config.yaml
n_layer: 13
d_model: 576
n_head: 9
n_kv_head: 1
head_dim: 64
d_mlp: 2304
vocab_size: 8192
activation: "gelu"
norm: "layernorm"
norm_place: "pre"
norm_eps: 1e-06
positions: "rope"
rope_base: 10000.0
rope_fraction: 1.0
qk_norm: false
attn_scale: 0.125
bias: "none"
tie_embeddings: true
parallel_block: false
init: "normal"
init_std_qkv: 0.0157
init_std_o: 0.0
init_std_up: 0.0157
init_std_down: 0.0
optimizer: "adamw"
lr: 0.000653
lr_mult_o: 1.2
beta1: 0.95
beta2: 0.95
lr_head: 0.00516
grad_clip: 2.0
warmup_steps: 506
schedule: "wsd"
decay_fraction: 0.776
decay_shape: "linear"
final_lr_fraction: 0.1
batch_tokens: [65536, 131072, 196608]
seq_len: 512
doc_mask: false
train_tokens: 998600000
steps: 8681
dataset: "wikipedia_en"
MLP neurons of a small language model. Each row is named by its layer, matrix (down: output weights) and neuron, and shows model dimensions 384-575. Each number is 128 + 32 x the weight over its row's rms, rounded and kept within 0 to 255. Numbers have three digits each.
A block is one neuron, or neurons of one layer that tend to fire together. After each block is what it responds to, as a language model described it from the Wikipedia text at the highest values.

L7.down296:106098081132132172134118171121142137101118182119094091188105117102167177166196116155115110092174083167084154117113107131067097164173096088129048106101147093149160091147173164134186132150156050114117153156147062161088113087173139074123157134100124157090184149124134122138122137188121102117196066144136108178180066156157164058141137132122122066096165160112123193148164124137087090135110096136151119090154161098160055148145089150109117156151110082135117194102131172129134159144142135176104113071138127147125046130120079166151156109077161176078095136097155199115170143100133126107
L7.down346:067125083139111142108090179126143106191091119145130100133141119067157183101198098103127114166154115051076124117141093129103169157171187167166084113111159105125146203172124201205100114078134101111160143125105136072121078111118162162136169108139131111160168184136122094128132183115087132154153166109130136129150143142108157181099121093096185168129125149147050136147129135077127112093090071098116135199107127119124114055121077149118161080138148166107067159178143103104102136081153101108108110137152147158122119170072142143155133085117115127162117114155094112076104144176176077145
L7.down605:179159127088119134156108149130140127098161156078123170154112090116092147151141143057184139049132070135122104118150101128128095103141121094112119105101068137228153084136075075107130117135119110150153098105108173108151199172184137100110159135155095163136113082129119091143096109161139105162096137146132087170131109142140122160160130113121160147116152127111110170127083143079107165128136171144094128066083118106125131177153129166119109138096034107141159114143111125170146102104145110173141133097152119117082068143164133145127143150134130151123137191206129183111107133120079144088
L7.down758:133133170130125145142139122077141118135065133141126121118068120129168109100124098073107161123142122155152102137096113121122188160158126178136140172092113127140105105128078201122075115129101146123124158132110157156143129111142149114074151061143104135140197101193110081132155130162147124076153162134136128085142103186090101117038176170144202097152124126070125142119085087143103135120160095109218109169119082155164141086159159078110048078141154091089076167137117167208106139142101133053115164131145101184143109146105103164100127151093078122165162120102115058147099149107132141095
L7.down1287:180141115148156123158084114126102174077106145120110071134118175093144154168144153152122142131092117129140138135136111144114164069144186075079081167079135084101131182123159141157127116139172071172124089091140120197107153128142120089083128193137145153099110144081094120112096167132088118163154130155130083177119115085176092094108149110059134090087127085142111158119157094138145071177164096133123119112115176132139028155152093155085149140157092082133119178099135104152140106191110123175186101149130113148103131097163120136161125127088169166124134151126079198214106135136182053157
L7.down1432:108134108128107151151090131137094170136143146145103156097096113188141084136107116124179127106094125201120121099086135151216083131166144088178091093168095122142140075149106102175123110135132150086124066118122187139159122074144168134108016140112111134150160133122131105138052142134104129118180111143113158163140152178166081135167166117170118146108051156132098127112150122039116137114103034193113167052154143169083132093060130104151129090115121121170121164118152125110098167132116074085113084072109147096207129118148138142117117075131055119115100131129130201136173112162089113126
L7.down1646:053172149136135166134158162128065154110074098124128186138101150172139124089120080098101094107098110129171105157150109119164186169143171100150146192165123149113165094172120125108099108141134149076098169088143109093137149091097088069123089136045081124162138192105137098144193104119106097129140123140057153131120141157111119146128158130109098105136102129102142120138087141127110155135114110201184132183050130142103121136102095200088155126149174098143080112119123082107132137109164185086155091160159175081124020080131149125103179145169172132114074117154101127082119124187144097135
L7.down2212:199136117117172148161117069146136100111060111167057094150139091079112133143139106128116156161094152136145206134132126078150065155186135094190107084121134104149179141153107131140069133177167164111090103112085156110148130123120167055134115109142091115146150100118118108048165148139067095060175128103073135091162143123137101104135167199066105147145153098110100137095143125177149117138132109135117170157123175114153094122151079107121103145221113114125146100195173191155115153114111122107096119072064161132152170118131118085124213116108178131168084131109186090159127151146184135138
Description: Mid-word fragments, CJK characters

L5.down2134:163132110137129133112130123154130072129200159122176100185149205109128140124179160084147091083158177132166113086135158112114102177119148186170109126134163040081129115112138188111110118129098161170132138100100157152102158098145132206095175068079089141147122116122139151126175134094170170101098155154112182120096190141190135138173146135114108099155112117061016127086102049113120157091070129074129142116163175085151086099124152078170160135082181187064127117144195123118124116178163117107132124193121113156128158108098150094128144108150120089130142193118147124144083125148124134073
Description: Opening quotation marks

L7.down668:168197109125092168155122142183089122147066126116160107144119087124114159156162151104131166083087129120159165161105145160117106092127170155106148143157117138184088137124118077086173136130094113091173098122114160121172027168079152118114153113147127084136125176134098081162125147118102155057109062192144101194140071106122092150064186127185127123094139055193143155130220102148133141135132150098133143155097161105160183126129131097110180112090134115128128175048162190124117163127178170188178111102125132099081115141171133119094148121164084102133064132054125103120185137136116069113
L7.down717:112136096179138128133149176130081126127147151145145236107152150180105130132111154122107134089112144151113100141043056104102156142123097179130082092140157137095097141131107153137120133162105131098149120092099162144138142187125128118101189140111189147111106123138154097159169111117128165102165074139085142149130140186125168133133167128087087145086137138122085165162132123125126136115150155134186106136105114107167058134119116169146140137170129109118121121121124130087171126074148176118100143135144127154184136110125133121117126189152167127142113195168185113106150144114138101170
L7.down747:084130113171150171059201116171099096128126126105122171137134155142135169092130201099166146120149141161091117089156129147182122135093152096140116149103146120136094130117142088161110152172095153116092162155121107128118140098147141115167140075123078074139129174109125133188158148128125148086141161141143116147096125169135154141163115095127112091097169166123134051096134110081109072110123186123052186089174091169122098138156139154104127104125127119099038141180076090170100177170122129089119103149113162160120144110108146135171161104179116121141155085117134089187178179089100119153
L7.down994:142096124107080081132084123154086123114129124090085192123129122097053135085175163143119142120076167102145137079079076091081161189115185080153178127101157163136093140146135132117144069159145105123151166115116098164141141086132076150154130111119142120163148124151121129165169134109109171150073103132132127071103096102123170134129113100111065105138147150114147104107111078119098144094141078125155154105092071106072120095151114107157092076118115148130123128122119205094135081191161116160131151122149095097078173177119077135109112146175152139164123118144137160190150162149165135184
L7.down1164:092083122157123096114107127149122163135114083144122113192120133138123074053100158124111106146158134154091132164099153111111094146097119142106096136101121121088126120092136170149161119120104139069148110154079081174127138135108099125087088064147162116129107107163098130141124134182132197092095145106163185117072135088110149161138171146122104138130088160075144130171134126109132155088039092141134167112136197132087123116081179138131116168071129160089124158083163147110186118116129114172089154168096141129083157141167135108148127124123110077176123168169128075097108098170074164107
L7.down1440:198133157106140110056084139155184197101101062111060106131161098115093095078155085145121120123171175112143171158222109110070084133114141136144096112095120170164126114120158125100133135124157155137101091128099102134149094169166126144097170132131124155115145092158131152148086192098130117106107076142214059107136138116152113128195140112138140124134134115117091121129119080111095108142162126136107121099102101163123152108134140118131140092089110128111164153129118126125106140192158105189129152151089109166137073142111141162177135129148153157096212215169162111091162086098160117128
L7.down2133:097059153074100124104118182158212138115170140114121103135155115142127163154099104172128141113110105129168135157116128133053165134145143187157087120151108124161090105120087118063108124143158145092136148050086068174133158159147086143147141089098135118172096134115116118170118189123118096137138136199140094221092136141135132159145048152114122113148114145114098096166094105152184141133101101120101081061119166078087110105065159114077140130120099118172125103121098142143115130192133131090123176140102135167195186151183102117083107150099072149104134142195162125085121126101091108133
L7.down2180:143084153100085129089131152065077119117174124168152164151179101134101090062100109092092107098145121119059107096110118115092091218183163136114104095119138085096111141118132166141100116107099148115126125132140162142171141107137086160086116056101129116129105095070123150185190085174118112136113121090122186139117128129091099151130167104098153062115099129188153133138143124126127133154134089075103131074156110081144081143109154079142157146157149186083145119092122143079113119128096129156113135100178119120177106160157100148149119092144111081117158181119140160064168149176164150136
Description: Opening quote mid-sentence

L6.down123:123202134124098153050092106036136096174145175116132085129147151148069036076091139062130185068082183161111085125153130174164156130152128149095172122117105145111092122132143135103154148124130082128151155113143145098114053141117070152101057131099160131138065148107160137121176127112112136045161122130159125152140119119111088112161107130082101091129131161101077154164117145147163108129127192158062150136170127153130111127120145141047073138089080127113163131182180111116075127075104095156127146075148147126056126117121101101111158162122146181172103155096099116137142105114088170126
L6.down557:070139108129153110162127130143111144151066129093097153124143178191191193187190177124075118205167123120146136208094163153078047047133154122121095185095131125114116163060171101151087160095139158119113093114096095163129129125167101198106117150098086161155054113143091110123117099107123114104136107137133140146157158153106126113121115104185134131115168125106138168128103158127136161115073097130139046142094140140197168113147095208074168146101206121100121180140169088131052150157165122093117127132172112042137106132125179088150136109141078162101187157168164090126210069139171112129
L6.down654:087085141119137160123150112129147144164151144130140165119109132108127108111134155137106146136170127139082143130131108156173102172102156122075125151120111192157077138188119118129094158122098176096095090128151098138110111097113092177117124126114125145163097154151185109109135142073157067097112159141121102165176191121145188138122204084169102088153160073168167131169051108152135117104080082106137147167150172138084165168104104110143100055162118123092125145217091029095139137155087139090145154118100195140079148138163126093151154141173116148111133214115091156220130144167136144089
L6.down1250:147095152131114150170129106164138201154094129085165159128142149139055058139113010116114091075137109167153089148134099162121102098169124111185134141142158097135096119115112154086090040081150182094147106109148152152083178116166054134135090119081096124107068092153200170098192111138095120126079142141095165127190169175121156177157149152145100116162128136099153187107097125124199161122088122125138151175128176154158150070128162124183155106123124105118124119166107106181140083105147115078098139120150097176134097100140071084141113131077176095084126152105100171142079132092082093139
L6.down1668:148163106145162159102135153122148088132143136142125069082127055089154139118143139138159113119193125129142174147140173120143128127111072114143121131089096112191111095120131130133092087170110150135128102177111155136136157117158127103136072143108135099136142157071108157114119124150124127164062145062050143133142131155146084152122177081119096114203123166146181147133118083061077141127096088104176117113117075135184168148070163177102129121105097095186115169130185074119088103108223140119174095130152091145170140154133107154130144168125143115092174123118125083157102100092122073132
L6.down1989:103097098143114141108100161124126071125096161144146107145088189171133139085130099146147133131160138086116109145118149141169156105137193104122150128157118144127066090170114176078129199116097153102128188037095141234141132073138152093156167091085125095137114140113130146119113129149143138164089096178116182115144097077097089145127168127119117045153080088108142047119188147097140140129113094108130148119112174201185110140126090079145111107169159106103135146125119104061146092110116127137076155128106097161095156053128128179138140149077136107142174118148145152074150124140036148127
L6.down2132:126104131161142125068168169052115121153169127079100120174101128144104154172136186181145136104113125181152060167104108144115090145170194111155121140113134114151209139083135056176103131108094106074159113104091133118094099170133188093089167151133053139126099143080119112153147127145123154131141150194183092126142125117038147121137116156149094108155109067166145070146151188136174125121121097152110084159208135153123167027114144138116152156104081141122135082119124063176139103131100083142139123118167107128138139113176151163131100145143132096111136116113136196113115123119060159092
L6.down2170:134089150124106135154088134099133090170181158112168105135123116135113115168109097148093148098163167097152082148132143118121157104087110144138121074157117123117162166193081116091121144116145122099141174137072112103116166172111127131097098155107146139135132104176121116167120079191127152129071162139111146107158092153095100133090127156133136155146077120085092110195185132103125115180094084157155134060107061073110142083145084146174140135156134120115120119173162092109109134148122164102094090134187100119124139116162128144175187141104124115148089153184114140122106157138098149154
Description: Quote-opening marks

L6.down768:063175060123139115127156059123079141089116124116127172100084144190137074116151169140092130124071104100076183127137132143117150127102156098147138135159127098143151085111084188128071121103140117142164159141123164121201125110098136127096116154114097114150115165134137049106147109143127156116133169141190131163089138118156190123099057118088121136051159137121165187148121104157159084155115127099145166107104115118117118115139073118160159147159090104135111108121153156074115176112125085112126148120090119147081112118115120167077158185138075168111135172140101118110092103119157164171
L6.down1184:102128128141137093120114135162133142078113134095137088172177036186119126142120096089138154186216115049130141106160116133101160145166092107109152156093091099121124157075097149110133154116179156101083103185127166135172069121134108122121172197151167094146147148139143157128185098096134147138173095130131136185140192152109085034109118071179149122100091151076121089130113127187130125122115126127135104149151139093159113136149139086107165156123167102125108186078122146092096145103103096089148149128130182082167157143120062117174109153134115111084126108154107103079043070124145136200
L6.down1524:151122117117160117091100108091161092114123113155099103091153097092140100112161212210184131109104214110129103105079116107154065170149179060131135100126106128126131081139169142115071092161151087197133128078158151148129109144106077073205111126153164129135144205126118133113101085093138169144115063179055149088136137118101098095109162115157131111125117144159064110071096113114101154117190091170130153098099165081091107126217144125115092117146122123135138090134128096120098090132151128094155192068098129132144105162116152114128098090185101118103116158132158111140094119131136078122
L6.down1545:134140118107155110124123132137109156142180160124122130119112124107138114143068108142059112175100141082109118133177159105124151101143128126134106082190144084141173134139159175131173097113112116158161144160139105106141099115076143073151106059128125083167115103124103044092140123107147129146119181155126120175194133171099152093160178107066134090136137067149095095069185125060127163158198087130086150119159121124143168172106094117144082086130087203228160160171164051102132102105120127096103151121129148125092140167139096131136139066101123162127104145098138074091111082076112164193
L6.down1754:147114114148096091120126079161112123125136160130166138109146116183149131159146137137125099125118120139056132164110145096129114103143099147077113181145190121143124185169126101155093124130091174164133177098142200077141145172129098124121093127120096184141066132232105123090139097156126073168061075121131112193189115093117127163155092155054144153096118154152120135149115135153050098128147105114110136190132126121118118147106134132151161158181143120114095130113074201168164088074120117151136158113141150089145187198082142150127108092134106118136133114109114130133114103107161092119
L6.down1909:146137088131120151102147083121111156104099135140143106132098092108080085136076203110112100155116160168120159129143185208136121193197155129104106094082106074090122144142093080210107141185193091174076092090132137072132153200113125112104141144144151127121164087125146136066141124125084149128125140136069106137133051166213105157114176125143162166124082076139105079149146128152134172099103099144192162152075106192148138140155089096159157100178140110134099094163115166129109088157105092114165204097170148095125155093169099111090080106164093136140128120091120152109078128143164121125
L6.down1951:091105105118205209117099161158109119093108162113085057127067181104114153152212096142097121121154099107050159073076147133156094176132099104122102164113160045108155146084114108145100102142226151173159139105109097116091075090121112078085137141102103159111119140116142086120108112219126122116199084167115104163151106142173134123131152117151095108141146098136096121164164098118133097137094156155120146092179122039124061155126068148128141159138093108161157201110179140135127118113098099088105108145136123130120075150097143106171143089130131111085087131156191204126107173132074104146
L6.down2291:138163144148157118086125101188125168121132168100142104067117105144130105145194167112149160040157097111134193163085165048173115126185117075147115085147166163169096074137144094168113134128173187059120141109174077090122147109122135107154145147179188160123100157187131101116086139135117158118151118114099106135096109075082125143134140095138139102207135102171144092105176103066082098140136129096109104129081110118111113113175181174150123181150071113218153146095080103143098150157103115167184142175103134123111086088128121103093184126115105153103133175108115127156125138182094155160
Description: Determiners after prepositions

L5.down1923:138121118103136112133104123115092192151181118145110127075040086158061109177100097169081167148136093133080105141152093116200094128095140114120087109129081152106132091129155113084092079141104098134092130168107110046104133179125056167141135071123126127129086162129134094106143092199146183114128140124149124113171122151113102147106148114121146144053169135091143100116151148077109160138143138098146176115084181120115082142116133106165064156103149124060140167150141112145124110133175145149131170108109105105166130119192113114141166150148145209110141106130180123190134118140178102064
Description: Fragment and number completions

L5.down559:144112099144106148093157181065146126102135108100081175104112080139063104097096106158059151158149111059162100045125154133144202134163152155106106181111148137110150175119062189119162117078150142151143185111139134102138118172144141167128149134099171092119179115130117085154097133083055144126172096166067120198130129112158083163081175153100091189072123108138137111054124144104139160179100099133090128119103166116098144151141129071105137125111151122138119132125120140186105075109117108154102097159160097172172142063127100145105146086159083149101169150113151132115155144093149133128
Description: Name pieces and range connectors

L7.down569:136069168175140153095144103187078097142255155109151096135065148118115112110132108113102125115109057059171153144130180151143158086182143075075151129128140152144129109140125101151115089137104152115145135100139119122162138162090093121091191108097088105119052125100166117116156139084111088156096142152167144113116103130124075116073149195147160114186163140182125082095154132134100135065105084114133153146149153115140149164132152078172165188113139112138094152149075222116121108159144102137088100155123118145127146079128097096115191150099123104118181124091086112184163108205140101118
L7.down772:129092123144138114168144075096095097079140165154108145137208089162092170170139113158139095131092127198125169134138141123157117128123077149152183097142085142115116098141121118137154108132101070089140065160146074142126130108104105106157084156148206118151104131080129091179121130082105119116146114165112132178124149095143107126075081204124156061157098159113177147145219056112096132156101137187140100114112098109109118150102106142111118155127142094144132106156102184122165098154051125109156122055147123062090064168130126094082131126074162143147079150108173147150176167172098101149
L7.down1104:178087123122117091132110093113113037115159099196131157103106103067137087136139153137091085149072138133127121170139099132139128079082169120140123105137101164144124082136161159089123197094139142179120158094112121162086139154133123159152138100102147205121128146136176133101163140105096170125111140135155100118121121147171091149144148105172128095114194144090121057085131118104093156122140104169145174119110120125092103074164069119095123126145130139131136091108114167161146165148172165122103171089111127117124042151140128125140078166142166117160189178166136092136122141170127149105
L7.down1325:071076139088110125104100098130166138139119212096106097094131123084128128111048142127136132137159139179219122189144138180162095180084063134131128127168161140072146085146088126142100151161132113139106081115148091115070120095113151195140108082200089103157144171137093141107136103099143190113122145166112125097118120150114117150111144132155112119144124118097134112140094146164112141176097191153099149129199140124099121133178130132082089168152143169143115144089102095047094113041120149148112135073176147154174114130118096139167143103152088163179153152104081176161124080143131124105
L7.down1606:140105180105142159076104093087110116167152091111124120166109092125151136165106071135150061172178132161069174135131094134103083147099139076133119152138132070120143124147053133155140136132159123186152179103185079142091166101103082162105121188097122087116098097122167157180145180052163111170127067071171143076163154144164082120080161187136097113172140111116124117110119089118106066142072127106098105113140148156104052157125115083141127080045204158162139140144158246151154153102144156153138148116151120093113132089150145057135120139115118078187063174125139122177101126150149072174
L7.down1636:197142111048150160107076092115141138164137169110108160144095127197155157092132161099167128070146104173151145109057178167092141176113130118093121143134157062175123131129160132131127131162107120180156123124091141173184178158092101192173139123051124110095104106127100176093172150128114067104113138135077111164134129179127184127160103121102159132141146144130185134088121131140114124139118151132171194100126074141151114177167151145164105120140096172158109151145164196096103171099118142131162140160054050106095147102149112116200155108156134093085149133107080089177090176132116163123
L7.down1777:143187083170129193167128179154126161096155139108110092089120151180113117114173109094221152140178119149093212124083196180238130110169116119109141159133094117142154168130078127104110082120145160088102090168149132130137123121135144131124087150141160157088135122155084123151117111098089104096185141128122095133146136137149147111086070126156154125155160145077140148066083100115133097079157086153079119081094117077113148097159091119133087144126092117120128159133083000109092177090118120158134123125145156168137093166095121099172125136126121136161081087118114140138096141097126136085
L7.down2047:184134163119132123118134081125076102102135053154112198089124170141151094087136104063155114176151138147157153158136149150107155038114124130117176155118189122161095132090183152148097156114103105121091066080122130060168134131082151150124162124147141088146126157116171103044106140166038147121100122115108104120118132102146133135194123134152145095181086120110171142145078176152127143124189143068118165172097126139109098148152053117147083117123162131116190155153140255130117140149149083136147139062130145079153107109138106168116009094119149133091143126121200111157107178151118089104
Description: Year-ending digits

L6.down105:105146083073091100157093086105116153157067139131140153071115202101170151185124109131191104094178180211118078076141176115150121132122073171152055134092126150097152183130157121188096108120160149157176119104141134086089126096101110110141101065158166148152116069120142113079109110155136107140109100160153108131121167136126132154144137132120138102163209152184175137101116087124134144120154102194101118172105135137122146137166114144108198166198122113126155144147136108103068084155134174078088157089119170083140153201167126158098085068161123121124127152092148151137130173153078098119
L6.down528:195143142077144126174122127126199137128131115141101112119158144112125066144135048135166122120139168155104149105111140131105146137104189150130155136181099131111154134164144134186152135080163087084111109159182118109105135120096126196140127152108154143108172134141146165125113080171078142123126066128154132142148095149120152147149124144096141138133121131122129138157085163166047140147073125099135120166109092145112163147117138137153122099151090105101093170134126188106155068125154116087109124122163153103136056137122156172185139093165134100183086112146105153166143172124101124065
L6.down625:105133117066132153124128082070121164107138097138101134064095109104115120123190171146156162110164144123067146124128174143153192131130180123088090089100148163097192178078167161146158151100111084072070073159143106152063166091091177122130089125185130123075164095131118120147172111095179156137206136136162134137168157119139160145131126130095128157069120097161125108118141143155113149145124156150101135094142214123095099131144100114092140177070146131100193143186112202155113138124141122145118153119149114120160100129130111136146174165180131101132104129146121118076075151122104152125
L6.down738:155163108110168118158118128096144065121113109133079101159100174134161084080105168157145056189129135125114095097058144127114169205119116090122083185148170133102070109129213070134101159129145187137135075151105102144177104084168139179124123063089142188174087144151156108177106120105147139091086097069166166099118129203137110106154129148117129171161137126140131114171082099169150109095125079128158134135107127130193118126163150147147150129189118128141165086097173122079145077164157114122099115078098087098109132161158092121135138126135120153132100110131095120130128152126157167147
L6.down1581:185045080126155105139134131155128150179074068073137143199178107143110124084106083135129122152157158121025060108139140109167171135123077088114110065122125097153113132150163105144120112133140119219100156097127087105160114111127164101087135138144122087139080158145111103145129162138171113102057084177100127143134101060179168076101144144100084119144128165138155119186115135134115150138112172155107117170137104091129121099114131092100117127170152121124141108168117025142113144085116143132156154116127131137118158188163060138088148123189133118101136142115108150065159114089119173145
L6.down1728:091103107155149100159152119126088121188062086165139168155122101172182121069113089144150111068160136118125103186146105112194169112071129075152090109163099087081135143130133168166105096130061123136115102103115134094144108086097119154117170119133111147146118105148069137140155120183079089123162118114085082154182113071164162147113092147101151106115139106101099086153182113155099115128052137099134126091152127089127184102121129118109096103128109028104123086103133111126112148097099141122176118155149158123145136141166076093110146101100126158155154119135083149145031126107079154156
L6.down2155:131122114137152106140111153087145113125132205134163171174153115168180129134137156080199149218130133115113160134122119190076147163115149120060066149118086092109126090092190110171147128141153123166075153161070122100137126126106100080121130120116149150099126097141120087151115157120064135134149131114165156147104102117155159138139079134102126111080104140117154109157136126134196094117094117109100157088098062087187097105143134091143119114125139102107145069126061108110157115154167143158131108159150154107111143126144112073137192125072175136116091126124122114089084124180143110164
L6.down2234:170102090110141161118123121109106142113060142133143055095099098137104137111123147063094101119125143083130115100130093141147043111144138136111081161120147171167160203149089161128175126151156199104085115085138136076130113154124151149117152094124153104179087123179093114140135161119137113094120140140108146151138160154161109117121138077095094157181147097159175095155147129126144137196097157133088181178096131148135117148161125127155150178165184081071082162152110064114097170132149149172113139106099103116181121188167131110127188093123136130122118160098101155126087151150174118124
Description: Year digit completions